{
  "num_hidden_layers": 12,
  "hidden_size": 256,
  "num_attention_heads": 2,
  "num_key_value_heads": 1,
  "head_dim": 128,
  "intermediate_size": 704,
  "vocab_size": 8192,
  "hidden_act": "swiglu",
  "norm": "rmsnorm",
  "norm_place": "pre",
  "norm_eps": 1e-05,
  "positions": "rope",
  "rope_theta": 10000.0,
  "rope_fraction": 1.0,
  "qk_norm": true,
  "attn_scale": 0.0884,
  "bias": "none",
  "tie_word_embeddings": false,
  "parallel_block": false,
  "init": "normal",
  "init_std_qkv": 0.0268,
  "init_std_o": 0.00548,
  "init_std_up": 0.0268,
  "init_std_down": 0.0033,
  "optimizer": "adamw",
  "learning_rate": 0.00288,
  "beta1": 0.9,
  "beta2": 0.98,
  "weight_decay": 0.063,
  "lr_head": 0.00901,
  "warmup_steps": 376,
  "schedule": "wsd",
  "decay_fraction": 0.294,
  "decay_shape": "linear",
  "final_lr_fraction": 0.0,
  "batch_tokens": 131072,
  "max_seq_len": 512,
  "doc_mask": true,
  "train_tokens": 644200000,
  "max_steps": 4915,
  "dataset": "wikipedia_en"
}
MLP neurons of a small language model. Each row is named by its layer, matrix (gate and up: input weights) and neuron, and shows model dimensions 128-255. Each number is 500 + 40 x the weight over its row's rms, rounded and kept within 0 to 999. Numbers have three digits each. A neuron's up and down rows have the sign that makes its largest values positive.
A block is one neuron, or neurons of one layer that tend to fire together. Before each block is what it responds to, as a language model described it from the Wikipedia text at the highest values.

Responds to: Word-final suffix completion
L3.gate0:468486535524521404494454511489509511433425533485491479574504447545511494552458447493554507461615459505478545520459479489534528485473450493490494544488558531528450487524555486436518569410520450438436529572499514435439527507495531492529557525502535541470545543547548491601492450537449471533470549587434503498464567497531520484503430485498558551494558555455455486459494469509486503494521
L3.up0:490555539488524492504440553560507495471435542439518482448487453469567455534464500428490439485546530411479498471407516554484532505520501485453547552463502543496511483510563470519520501539497470486532506498437509425507538455434506497470431504438505512557486489510491525441535524461481456480554476494476533482410493508527425505517450511516520522531493556569555506521462548514479452481558
L3.gate6:483485424480531586477516453464417480499526403542473543527480499504492550499541508449451493516480498515566621458507517463471557544452485499533498487516521431532468528373456500548488494482536476478511502557447489438499497405525526556506447516505511522489583483484505516467519522554472543461504511473519544516428486497475497475517580605452503440518526423499538552626543494495538531554467
L3.up6:528560439572514520470452521545554476555548528545504582489461491507544483468488461454461506452520465496535512481480500547483461505495473515401494512508482532536476519549410482419516510503434494471494460553564541523497578460493467450510430568521535616486540529503566447471445445463515471578523481493448512486582465510516507499480497504519559516556604469503536526487549376458462586524501
L3.gate65:478478557522525491467559476492471500555449530495497514516567566467492428466474506536480495555579513454495482511479508498556483497513488488464505510441474486549469455552511477547516564503435486537493430486514478515539479417469512440546564475420465502476468482518392499540454406589500545585428552548452604473452517437547498489489590413508443520473518507565459454511531507461437481504607
L3.up65:563452522559549500432452532586511506524513554475505557522395528542458421578480536523467501477533506500480471483516526465495453498503480516504550494526470511522543462498539518484510585500552479459502483470522438455514511505483450516512445479512512517485549529524501558544526533509437541526572537601523483434510478510465435524451502559529516458493508452558483467514458423497542488500552
L3.gate108:533460506492474509543442437545579488457498529502464442508487512491407519494454507467509522484482451519482534451501480492506535497475456562533545491405482458595428564509474455556514553540436505512497542562574469537448551529553525536478435543477511509514451529491616487494493473489481372475496545533492483490493510448498446517478532488441499530517549489530496471515470526506548527509505
L3.up108:516565523497499462467513446509507486509496456543461484432526547449504543430448507429460523513462526456519508437465522429534565507501504569497554498520439545551533538499475478472545505444478484513483468550522495488394500475528460413531471566468469431467509553494470459467533490574497489439512471557464380516518474488512490516491507488517507492554492540565526524517485521425513425432546
L3.gate119:541406525534471494508529530445491477607463508522496558562472473508450448495506520546518484470551530497526456435483492536490496513565492544497493482589493466434497479511458414449513429500531541486517500435508498486525502506433507445564497528508479514600488512520536481499551485565517507487524571562598532505556487529467483448454547516425447566438550469526536517485512488496405554510450
L3.up119:532493454452549521442529476479499522495442438492468531578533603508561475533534512512476512567455519486504524506500461486480517518429473507538548527408516490509489483465506449531538524430632524533533491528504479480470508542527493440543452518507522524462445496447504511492545502477425530528548458570416539439477541516517440489545452544528578474490518513547529533488515600555522485475528
L3.gate279:483474542541517480498512513488522497496525518554511458464500517549497502496514545419478527489525539508475480517447486448582463499500434547515495503434502486475593540500463469478540479521448583511494477490454473486508560491529498536533517513522408513460570527560509559514473494557558542486484569507461493474433456589484530547467454542519485515457437526506473498521472549435421432480530
L3.up279:502512491474483514525474504514437491479493504515491453475467553540535483514492521437467460493448511435516495528497545510490500505561502515468456475545495538563561499522539505471526507506551484533429557555500564538535630521553498505548466576540494517513532546497550514414419481489505487381518513465506435515507535448541491489544601448509516536470511555477556562529571514482506412496470
L3.gate353:542539488550552488441495483581510458492488511578439525497478514551481491486483508489488568478486459503514504535418467477564505486459443524405498520524432505487465503566486533558494491470471516516506435520539496416429535438486528511486467431483573597553530481464462534550573506519492487560471489515481461490428452540566370565510517512479492495544519506540516609543444591507494498477535
L3.up353:502532462499515532498491494476485477517605474508477591451584503509510542499531494462435531478510460503525524467568590486431529510546504541504492538534435510510526468480483500492498544510504546433538488527482559528493514492493533508536504503510475419429449453551469594478444559533474530433420434453519516463554552483456483475506480489518488536507397510453477518519438453483549477505501
L3.gate368:478494500479455557492487506536549508584471510518473516523544552509442495465452540484478511512557490525530411514506492473526422450558531553542558479475540483458509574537541467552459491526454438500506495411476467440538519473495557516512516512511511502531483511480531524500472549501433542504485519508501504477532520560452478568452412476531514568576485497495408440521508466457477452518506
L3.up368:535443489479528467494490490499588559534493472443489553514456499469444481498522576492578439556447503539476534510443481512511518557473503536548489418471456511581500495467504531533427556504531474525489477485540505490415428529485531566519470532543449565517503548511493469430504535513476457490551504505530516425508501569489456446482578503504519475498546473475560508481528416456524636573431
L3.gate390:520543456481424523525530504466515500552445489542495494582440482527478467424559434391502453520522528551497523473437433580494519542547533518488495552453442453546446489463482433521469549476588446496528601574553516437530491445389496515577508510486499542521484523521496441540483473537464491567491530570559488522470508457515469494433525500416543526495435488514451520503512456495486530479503
L3.up390:532482483497479499464577483461494566510513511550566492551488488551584471481498418490494485500505526531499541488493488557451460498550513454485488534461488522454415414445503409474515558496550502441477505502476516503502476497417438548548545570493574560512510586603523462581503554499505518547549455487444456450489506523538464496473498496440525519531472545527510518534480469515490532514510
L3.gate392:597466542461479532483517472501501513562512440472507438542550476504491507479472520502502469509536494581435520518531506512469481512521452525449527516486583459490488532523524478555481536457478489513522502523490476490527505540520429541531450497500540548471490542450520496460490483581512494447493517454512451434513429509526498434406497474472482548482514552491501451533497466541469533595490
L3.up392:497577557440513538461547484466516499534516449443546507541564530531558502405517529587503485505542477509420512526560573504515515466459496534531500478457527467493490512535558491565426466472529540548525463517528527528595479532504438476541452483484464422467537491471529469496513516473510510470565486482428457511480530466558452487512476523437438610521515567581400534524461444488489509563462
L3.gate454:502453405447524492478480474500500486512352467475463546448470514532518555496520475489450489474520524506449509482553522485456541495484523482507526539438451475524481519487507473581488564492495537491561459504473456523513518462575534503511523464438453465480436541516515476523512460486485494533503454542572488486453509532519510546502487578532529497512561384490487413494499466433576464488466
L3.up454:466532551408397531536431515571483560481509476419498497523454497464543524515551594500467478515479451526475443473490446487503474459505478482473467532501521574514544615536495484505488527441503454481455495479452465448533538525493557528488487511468505524511517510468490436476497507559477539495396485523439513501485602505512484445524504429543484522508515534489471432456514462502488478523461
L3.gate481:462520513507456487455488516471464530516500498427515533501507514496447496493524488429620525508545499526425444468448443513519455460542481455486481516518553513527438499437440453561514485452498478524474488487469358442480460571574484531494527522518469500472467513506497529551554513525434523496490448532466441572522529522520556537531528473451473487520522542431513543483556504547478513458500
L3.up481:497481444454509463468470513516432535509540567443553491513496465524454479466530505428483507455504505552470498525524508643505484521543514459505585499498563531488468532428532454484504478448468458507454518513481512484542496553511463527481493534622504536575484486461548584519533559557455464448516454529483522531553516528548530514549482471494555493486508534403498484488522457553477498557512
L3.gate573:514495470420496464531491548509447531390461469571461518501490506485478554476462494457499486498513509548417507461491484516479465466517519507464508518513592454604501583494528386507484518515506485441489521482565499495543464466425534530522476577497529493507503560532578466544530467565461511586491497559499439490446464506508533528487459486475526579559445444515487549554468457540495485454609
L3.up573:508492554556516512495492469535496445530451514524547509523452478553514377476525544491512526469529534492562474555466525509573464479528489592550440494511518496492562476534555515454486480467437458506534477494475532542584549504514498537518531493484428465480505478505533443488529504526539511486475609507526519492519404440526494483537504480489519484429432459483503498547517511546544563505514
L3.gate652:538545451529467510429509529463537479591486509509470466559506460515484441485489479410535574516530452549517524475477487511472511505582444565547522543514467466481500586480487462459551513545454572430461431535533538449514569530513446568578506457482436547494566535529484462524514469495456473497458524580536491467502484530567459515503537469507544568445492592526505525596534455504487495517511
L3.up652:521553456485517520541525490524388508554510541488508584531444481534537514504500513496478539471480426529508477459511465443551579538423493575480512491481464494474494444554489411463511468454509488475481477535518448527541518458507464514457522478476528557488528477449424534525521423574478553460498549521456527474514504479491502496517551531565587603518491537452381446512451496481530463543482
L3.gate663:481478430523541452484526478529597533506580524519462555541422424460367502497501508538443543506533471471494498522483518537530420500537484524516462539441487494482468526543485505527503558453467487512473540417514436558511461489521487500507429476542454518479572548505493496479564457532483590518489493550452479492475440545491474520429498430480457607515453521517509466537491505491484451487574
L3.up663:414519462500535559448450527504487502487570505431482494567465537520434449505475432545494517513562510523500510500498528531437429596474493522482506447476516470511548385480473496501527437422534444451505505472569491514468535454502502526501538516452472488481450475533479571546531521511533474491503484487442516567451506503513554507439538512439453496421520481412484495436516460526432508521601
L3.gate689:546488521509485409540528471512511483524456526450471454514522486465471482465504485466494460475545496495488461490538495497509461587470488524540557569511549459404522507485478366545452513496519515482456442478501427493482567461555493524449482567466469552498454479393470496455520463560464475533475539525519451515449533538511488548440504487574482539514430455520456432532498461520430466560466
L3.up689:590451475491497447516501441459477502483440565483495482455505486543536493482525472546497486464505514474552493532543549516506509508436478475552551572479471493516518497483511398538495459558490546492511495470504477513501501508498514609464547539441544579479465469489474534512560430543478535520502516485442470522447582484494479556509433522459487543582433484507479524546447476509464467526538

Responds to: Word-initial fragment pieces
L2.gate40:479451526454554445461508526503521447458488452463519431486460549521500556554497437440429486541529469481433499558491487475571521493469494494465456542424525402465490504518531463515482486500476513501408517512525457470487458486518547475535523513431463549523557524497434547487523528513438515489462579512460458545507453549473499467536555460549449492611504530475500468475527545566526485498541
L2.up40:506516479532490462469510426511429498485500505577501511533490478560547498578531541559501514478515413504557500489469490536542496554545512528504413482518479518458508536481521459537523520511475498496504553472497577495491449510449522473434526470535494478429507502440479504471419553432504574490558465445500550574423504421482423489531512522493520448515544519482532520500522508515502552509544
L2.gate473:487488568494548519464439490457544438458552523520462504422537576498481517493476434493474482553488527534518554519492603579487525527507511413437494481418564478533487439507540455442534530490498499435578476530550489531509551481485497562486493518503539431545518478522533464508482504529475517575516477502480560532495410505503495533484555546569575452558541465468509489535451503544442552452515
L2.up473:480500548478559564562495446531498497515503436501528480481555488454485456473488534446543574566527457523474482456480486496545526517511529481416447476430539445539434447523540517545443512466482540475457528444544431545477442511519423528517488469517449455471529533579486482479482490495435485523467475466488471499485404519554432437463495536439524449489551417473521497525509477509492554486554
L2.gate644:463463552512526575492562462436514493520516573496521395425534512525504494474490483507519532592499428536572556485521517523596549532536527485531378482554506465525537479485440467483540576557499521478513471493514399450494547526470478482491491548534488506445562503555575480477439463513423560525485482481558511484507460487451469468508533506504522479434456432514464502510458534473525471476491
L2.up644:410536483494538468534478496532491514512468527550480510527489472471506423532504563544520465416494588486450469468504473516471487449495509602429498526510441499474509596533507481556459516514445458556474464528460470541548485504528507543437503475509431458504457480462475510575576521479522433525413511472495523528512537594479526492493483453567537529519499467480468565445499543533487485482554
L2.gate700:461510434480550510507455498529509458468472443551460427505496578461504470486465501501479508531530489552536472462536477559517461499499502533485488528504510459555510519565497508528430595474540479579384482443509516553486562473481550577487507495503487587494470500462542597547516469490631543536449477546515491576517556538470467494483521543523521503565567548462522559499517576514541472529494
L2.up700:488467514447558486510486532476484540458420482500486559432493524481471530525508572467571543548502462578476378518507496515470533504533412528464484534434505501573531510522557469495543464497499491464489487517541481508477548471443542477494473557573485478497479531452394428534514519436539460500465445466449494520532512601443458492454538523519476456503538426478522524530468545458546457521513

Responds to: Word-internal "en" fragment
L3.gate22:484499370501545490538438493548553426541521483490489465511564530471480475434570456463458529545501480532486509596489465483498458591583502504483409569470499419571490505503542447533456561542455455492513528500546518481465512554531492476490481477479522516462551499407517516492538542490469477509483510555495542494479509491557578456490501534499561481581481502489493443485476512522518519484497
L3.up22:549474456509541567593522486507530486552443472510533512527618508469517537445508427490526528486499499500462562555568527457510511566577544514463439531506446467545479504534529471559443494577499560495516465491536551544513437546478486487476466447487547549487566498450527522487477490468524487541553533495498538492529463500505590474492540540509517483524487518551562488527441541577479540568558
L3.gate40:429562531536493524515553501556418501549480510562448486488565445459530525433454506438419506492525489554448476427541484505576517457504480514434457500511492458524455476520548521517505568441548541516499509485506486451543486485527465429540467487489548564481532460497506580543466459485497537418497520517430510462495551500556514524504467505497422503506500464489411462394520476481465511517496
L3.up40:511512515429559527530508438540495456489485499518480483622471493596464530542504571494463508471537486472504530516439429477490473460581474513464481444525531481547493515498505442468482508460544506596589513439538448563472560464542487476482416539572512484459471539568492506493514445466585543496572488488458475520497495458489459523485444538454432486481537491481415412469521553526480531562463
L3.gate43:500526549510441525501455639487542479511536486536487448561572500467515538642499447520564505610553514531515476490523449496473527477544521468475490509518484516452515471530572465465432463542559514472426516491471534495511540596516486467501543474534455488503510532486576458471479464525457495562478471558519478506506483470509506453464484536468492552597567420455482487420534457519541483495542
L3.up43:490559537546498513460488603494517536461510463501477472502484518461506562458467498533504492536445480512499476431537449525489492455518457507509499486495473516538419487536500442488433566561443484490545574455504498500543585602499480523488473518592495528558481536498540525494474414550521487524499535496521483497469435491491435484484527551508506533530538511535544487517503547569517517497528
L3.gate51:480492538477583507517513476499468474511505507542431457514569541493474530543496469464573481595468555504494455620583503540498508440526562494447484557505590466519476517482518514498518475529513583443483484579523518506559549486482466499529542482552410508438508519487511609562475516611536546534484601508474490499467551487488498504468558586508506552544466524476524514608498529495446490533516
L3.up51:511501481494555484447469489465546522446523488515487500496534489484476529525508482531453532562450440526528429536487479520483500499449470480569493503570574514483528503506480503480530490472543584484491464505476459584529508552520443468483386494587495539492485483562553434494487573552473440500546535503562464489491520468482483525504480509554558520486457469496477460560425475544455538478492
L3.gate89:468489487487536536466527524507544456512435530534501406426534450412501471483556496398508573557454446526448404491456466547504527473533478512522451513492567497508494493526513488466511459513540482518547496447583514513574479516536489466500432500475421529434437535462516516473492456465528428476532550543504510515514557510545468472513471494489542503510502438485538492506492541490591447535514
L3.up89:500503503530484547507509513534534464490425514551507453443573462512549513500468441424472482593459460534472504495452482556482471429505525478483420501474571496497549543552488469531531458575475542523499423404520460460542504474394538527557490482447476563489492524482438497477509512481540494465472483530459518494499570552506429464520486478536478553511529499524456511450405500499556553483531
L3.gate258:522437507478500494492472543509490520501469418486497545441488469513493551491482468502495472560486621473408538459504515524525490505432551537549537461573541497485437514486522511456431535500484465423524508509450451493536549422452512494476468523482556472480551514520438501519531480560450506514594514464488484467520458549551475572472473490569471561601456496543541463555458515516504411499487
L3.up258:501488495496507431502508512552518533490469519525512540487516492506461488515581535479603456529500485479517517407452484483517489482485549424457533509448508513523534523499454507528483470364495412476481558494518485550542554520515519513523441545520519481464587488451528440505492516475554526531489481477450502541508465485599532538490503464459470494555565478475516480521469448488464511534491
L3.gate294:478521485469487468485483474510487535497450389513451535485500529487482476497542430549455420484470455520461510494510554536521541463528520512446488515451486536454468503460558496470544497502492488451497405517446552498487533517518520505442545572470482548520515543498567503507463465523481513504562519517458504430474521555536524446450468440467495548485536594500540497501452505581507455536495
L3.up294:489566459496432554530499594407551525558544542501512461493506468474513497491460441500493525539509470530491405505470492566491478468462443531492461501526555529504485468486481497462495473537492479540473432453467505591497483572484535477534463503517513524527590551465562465457390467420579565482584471501488455482508472535497557489593489440499453498492555519510514515496522424546493445480542
L3.gate304:449590511470486551512476489487550455535433516540545405548488497492490491516462485460493550484535512482457507431514503546572505502499481552474493492505531487517402542482522491543431501540472481485539488472483487509549535458462537554549547452524452517544503500513521560517479542457475483515511486512527490458491487503536555517500512518460450548525462488404394513448516509474526445538503
L3.up304:470506484510516494504426541447596474461526512580434491547513508469440533546443473522430477500554422490496496491563505602508554426588479465524593527454532511501515458543487502462531519523543510482523533519474459525491525435543468494483521512497475417535524463537559533504418568531497547557503547534570462537494511479508490544507513477534508567454470544497411499527519441521450545442485
L3.gate346:473515465448581473507454447551525505534483432553534440514549494464479469491482548561533464503525433539410502486491487495518537548490535471524595462539518463569516518459439467515428522446520421548543499496519508402550489487541507488450483421475434503503534485527492434447456482511492532597468463517495537579545479468573496473493472506537472522544457474524496555452515535458582437515508
L3.up346:512495545526443490420450469512511518536467511444491442481503525512482435510497544515507504526505501502510495485501555606466575472563526442492507521446554509491519483479566420462473478476569466483456449489483524487555538513496439514481518454562536618545445468500538525477435506483545525493491409487494538468463494488484505520507452434524491503515570491502481486504457489558493455531504
L3.gate347:465552412437538490510516554514440478508452526496481486518496502439483548533545553506558488555545533493454440517522450518525506489550515525487572495502523463487562520481474544508469533493547503490502521435496428509581578487467560470514428451481454496524553410548523524480534540508501521518501513502516467504427486486583553596478492513525494513450520465482492540471458553562493466549596
L3.up347:506533433392543478416487501542535489498479577491545503531540546512417568488385520464442493530428492544510549453473528525488477441457509518498475453555554475555538534478523484505448531488533494505512497444442468523430521487550526490486516531461441540530493553548489580536498505511491521481488504408482512581483509548527618554499508438554612492568529455484549553457544519502557466498446
L3.gate376:482593475463451399490509484482564432482505525524524446493566500489530532453539555486512479506549497491470513481538501533570479513445491534462462573530509459544529525518488415502555571503558505529535478450470472505475556474533438534535455466540431469485447512527501512474571470592424508567456482556529434455495568538568530476414520521407471473516514469534468490503565503532550438541562
L3.up376:424411496524471521516567575480474521532479440475455514554518558478531510497519551501472513516450490497494468476563495422520487482559508473522529528483469472473529459423517540538513470447500553438512514511510477523500538486563493438471432499514451480481545497502479600564498516506525585434505587512495515498449498516530493457499511506499464471498567455483431600610484416458469489449459
L3.gate422:492466407452558552495496470433555462562477501405481479448400506504461551499507477507440468433493430503463478530469471543490471536547499495467542488569538488505495534540495475406463485491460477506452435510542584538442558482556526436529471552505446540474540454552503535478450481506498461532453557489588532617490503522494428554515454542475479474528478517468507562503483455505558482491504
L3.up422:470504406459522557465474560506542531494479468505483491525515535517553510533468531496463532504487502559529453519466495512473477526408481472463467499483470485490483559481431475525506555504487459494419543507511568555516519458525475651539455524556419404536462497495474486582541583495491467411442526478483493518602495493425483480479551504479530561487477532491538573554462473456555470567482
L3.gate425:519532490446495508507514499516460514473509441523538481575498506514490540487465470517509465524585472492534440470491446446490509531448459508418489536441492489459580456548474507484458555498513507521483515492563493448554483532463514471489508525519514498485449518468541434395498494495551535625532460494363440487508520536516509555556550485481516527565467582467521471531570485495476565507572
L3.up425:435553495555493537457546407510454538531430526521523508549559503543521416566442511518522547522529527529499562526568472492462497466524557506518513486426525521482489417450536517495474509495526443490415516465530511488509434458462493477528509490499474517521479489457392482471462517528460523530478511543454515523490543479492463507508529541514436495556604469504507486521519502491530645458538
L3.gate450:429466505514504474499496460527556455503447418518468489480517476479511515506473471507502488492521562475489477436462408518520525518528523467523549490486584470515509486517498530500490471507520566450482453487541511493571518542542570510487509497493505534518519495484516575497358435491502477519525503535433450521551523494536514492479497571467502536513528524482535505484516561486545455398543
L3.up450:480452472523498513493455501508515500540500525424512513416512516521580516586467487488446589514476525478506526472484504558478545528482503511524540574533511517476567507437555508479575508486542487484578489491465535402527502527518503464492490444475594599506471460445459456428495508471458467466544429536515563507508506499507461508418446553494435439515459485564517559524458458527511413536506
L3.gate487:491452548443546515482483495524522487534455434451475413509576462523473498448532513518524481482516568461488487507543554512515514536502486554505513519467539495434458563454507426518473535469502473490528506486509546390513552512489528510563544502498464450497554510447492535495469464492489500557533533524496527469440503492577549441439589551479536494526554502534519500430512513464555455472485
L3.up487:497508528479470477458567479467455487490436372476457419543544493504468493483477466490530465512465492490461526470486577498540508525548448504517486491480577541510442500552461540508491520472479483506512528492423447509529457468451474447490502528535410448472502497495471500506486507429438546458503510515504448437505465475536517483497429510462510510514468464489520516399488545494553454528594
L3.gate621:540470541461445553519462539557524508552439427501505479560580466491471443509573482517492516463543431499462517394489499519547513493560507562490457558528419463497537581507468495409579543474513518455533449442530520528497511502470502489578480431454458521517520508538489533570543565521444495448422486459471536542465487478472527489454523501525452497491566461460533482483474484534530503457573
L3.up621:504501602533478550443545500503528497483540451474439466444523557524537552495479488484502471551467512493470511492545533446504575540521524587524520446567521501508543449474486437464493534424526479532534526410519519530562532521536550461504497446497504482417547432499487495483553526539518469491490566441526472586520490488530490464515534447518458500494535449502497523519467541458480461459479

Responds to: Word-completing derivational suffixes
L2.gate73:497555479545458552474476471550527496535481508568520535529535535496515428494524506512500494501488464441518550462472491518558532468505569466494514562539428507516507540526570469434527455573495463469587532543438461395506495561517420491563463456467486518500473542520499420478498448494493511513504533531520481548460522455511570513478463468470532580508501513523454511555496545476502520556516
L2.up73:532491527477448544471511480455497535555444447545518506503491534418469444508532486502515503506506428478428453527418449547504478546469478436549556474543508509500409571545548528450440538495544455456482461479569453466503536488463506502534507541436514586508562528472526436504478471504534394462444416475518529567512560457503447494473446484497535545515495542522465409467532548505580463481507
L2.gate137:522487504553540524528431540530459506510504442537446437529486534428472532527532512501548495500566547480564480539444425500517488466560487535461498552442562446516608441536553532496527426378502495477594497531465487437502468564486527493546523400489538567462539487464456489489502456568484506517458546528532515453501527490488490481517487511481492474496447530519448429535555565553453525502569
L2.up137:454447530496514530455442525500495496487497453430530473507507483541518490434470530450412474494595556490429488476488470509468539475504479537472532442518425490510482516507518589540447496443490483526534490526487486532561508487553519510558416448475516487500442480547525539511544581512518496564509527467511477533539483521463450466547509551514472446544534494487584523513458424518584428527515
L2.gate435:504524527473485533527479464502534537441462482534481522454623504485541436461478512505514528480439497481449472520529502482476503495533519521463535531463451485540475572507379441531490533465456495534534523494550488446485417491464495528541511440445551483451511489515525511557540479510458467527451541536458522455486560583446422501526488541523471537539534496478538473543528502511492482440529
L2.up435:496501555499446509539517508463544499550475440532492542510491545454463468518494545516501489479509530484475447479460563540496522519441568500466479492408473532514459554555555442507567490529479505431539552521488517518606468505538557495478482535408473534516429510582523488514510483573504521552536498452488448472461472500561533532478528517501478505535444534539439464512460463474531550491411
L2.gate651:530488470469508420521487457529463506555558473505427549445445500551460547553556480459461492460529482487442507480477597590484529518437502535526545468465517501530496549473567525463519483537495454379560471516470504499538533474546454486519503514465477515580480541489490503487499532536469396476531443573550494505558443545553517491477474450524504515450505548456529475521557457527489496482505
L2.up651:569460436476493448528514497537512508493476484547419484454450484495447574486540522442471516476512475534438475469501505515534413544484583516466517492398502455477564573495506495588514515534506514420516561533484448471548457513536566518493486528409496495562486502435406495442475475575482469482456519560416522450536477482542461546470438469530527530547502505475508500546534526446509496484512

Responds to: Mid-word syllable fragments
L6.gate129:442539511455462466507509525435465436445453465529491469427550510444543510489479565432413452493506506527454491422465492525580528524552486539516534419458514447540531510510540445481487484504549537525547515535470490469441492449509510473489530492532466562508432496498503473512527525492529506539558520529498480514576483469511482522486602582536498529535484413467477476517535472500479404501501
L6.up129:478519504504480457493574546568467510477485484510451505569554436458497550392544485482493472555473536502518508529521545506477497394553440486484518480469495491496497427579484456520517480472468481452459564494495464475575501558527418472532473526487521501482605473492425515515476504567500499461535521562537442566524536554611578544472589510530555488529445539461534539514474478480556493501501